{"vocab_size": 16384, "init": "normal", "optimizer": "muon_variant", "beta1": 0.95, "lr_head": 0.00535, "doc_mask": true}
MLP neurons of a small language model. Each row is named by its layer, matrix (down: output weights) and neuron, and shows model dimensions 160-255. Each number is 200 + 40 x the weight over its row's rms, rounded and kept within 0 to 999.
After each neuron's rows, "raises" lists the tokens whose logits its output raises most directly, leaving later layers aside.

L5.down1307,245,152,264,167,156,241,193,114,211,221,272,222,217,274,223,185,145,237,247,178,217,131,222,223,246,216,244,208,278,195,260,268,167,158,216,211,189,187,154,186,203,204,138,223,143,193,139,176,187,184,244,181,173,187,196,201,177,171,231,233,235,175,232,213,200,218,159,175,222,260,227,159,65,255,233,173,223,173,145,199,207,149,250,85,176,161,221,241,101,30,191,186,271,185,148,122
raises: "way", "re", "rey", "ick", "ery"

L5.down3098,208,231,228,182,222,182,203,163,245,246,232,248,220,175,169,229,187,305,247,261,251,208,190,145,221,201,135,186,159,229,234,192,189,211,128,150,167,151,230,191,118,243,199,172,204,184,227,218,250,221,166,205,258,218,186,159,312,163,118,157,227,186,141,268,189,169,203,210,126,138,254,176,209,259,261,262,125,198,257,182,214,226,236,288,172,144,212,228,162,281,183,230,182,145,159,255
raises: " and", " |", ",", " the", " both"

L5.down2430,208,194,188,282,110,225,195,253,194,214,155,167,233,291,138,238,183,170,211,158,181,188,189,192,134,186,210,236,175,209,233,227,170,156,187,256,177,203,148,205,224,241,222,274,185,184,248,253,170,175,185,215,191,194,248,169,168,276,151,224,217,183,231,200,238,232,223,128,160,201,242,187,155,195,223,230,129,143,132,209,212,230,187,175,155,212,261,201,109,34,171,191,211,185,157,130
raises: "vent", "ag", "aus", "w", "rie"

L5.down2426,120,265,132,261,71,128,174,148,221,185,201,177,193,255,191,168,171,223,211,309,196,302,232,235,163,234,136,184,189,209,165,165,246,228,205,128,182,173,241,205,223,222,148,245,179,181,193,216,191,213,171,242,185,222,193,165,175,180,173,316,164,194,181,185,216,225,236,182,172,248,221,189,240,178,232,241,190,147,175,169,274,183,228,194,289,176,208,208,199,193,208,217,258,167,232,206
raises: " Former", "Another", " |\n\n", " |", "There"

L5.down1256,261,182,276,143,241,204,148,154,181,195,164,284,137,148,171,285,192,229,225,118,260,199,270,214,218,170,160,205,187,219,178,175,185,159,245,121,172,231,218,191,215,254,163,233,133,282,157,227,174,164,143,192,179,258,233,166,156,216,158,292,169,229,131,200,167,124,200,204,236,181,193,225,199,144,203,206,289,156,215,227,235,124,200,185,156,183,139,193,248,231,170,165,192,209,184,210
raises: " respectively", " divisions", " families", " systems", " titles"

L5.down981,115,266,200,174,227,157,194,167,174,228,195,277,177,285,184,203,136,253,183,261,190,167,228,187,146,152,195,190,132,230,200,221,254,217,244,197,234,262,230,200,248,160,217,216,132,199,190,212,269,239,171,186,191,207,209,267,206,187,188,195,213,186,210,148,171,245,158,282,190,193,214,189,97,191,240,174,166,206,253,225,233,180,235,201,205,223,190,191,209,299,261,218,194,189,203,210
raises: " term", "ized", "ised", " an", " a"

L5.down2400,177,181,224,218,192,89,179,159,180,200,99,203,204,208,278,253,189,182,193,231,176,249,151,277,195,256,133,218,152,198,200,165,123,166,226,216,289,141,236,191,192,160,134,187,285,218,232,173,238,200,208,239,230,146,256,249,213,215,126,218,178,143,222,241,206,258,110,134,216,201,259,211,145,166,263,215,161,201,243,204,145,214,253,220,216,138,182,150,231,245,188,202,91,142,210,240
raises: "iform", "idae", "ae", "ial", " order"

L5.down2719,253,199,215,144,190,238,192,274,139,156,213,186,176,194,247,218,148,183,233,263,259,118,212,162,169,160,109,283,192,234,178,152,258,228,171,233,138,155,132,204,177,222,166,203,162,243,177,187,189,153,259,233,192,129,153,232,250,225,170,166,191,199,189,248,152,259,225,199,309,161,130,195,171,144,179,172,171,177,227,275,173,187,184,187,167,167,177,251,190,196,249,175,186,251,176,140
raises: " respectively", " example", " however", " exception", "Note"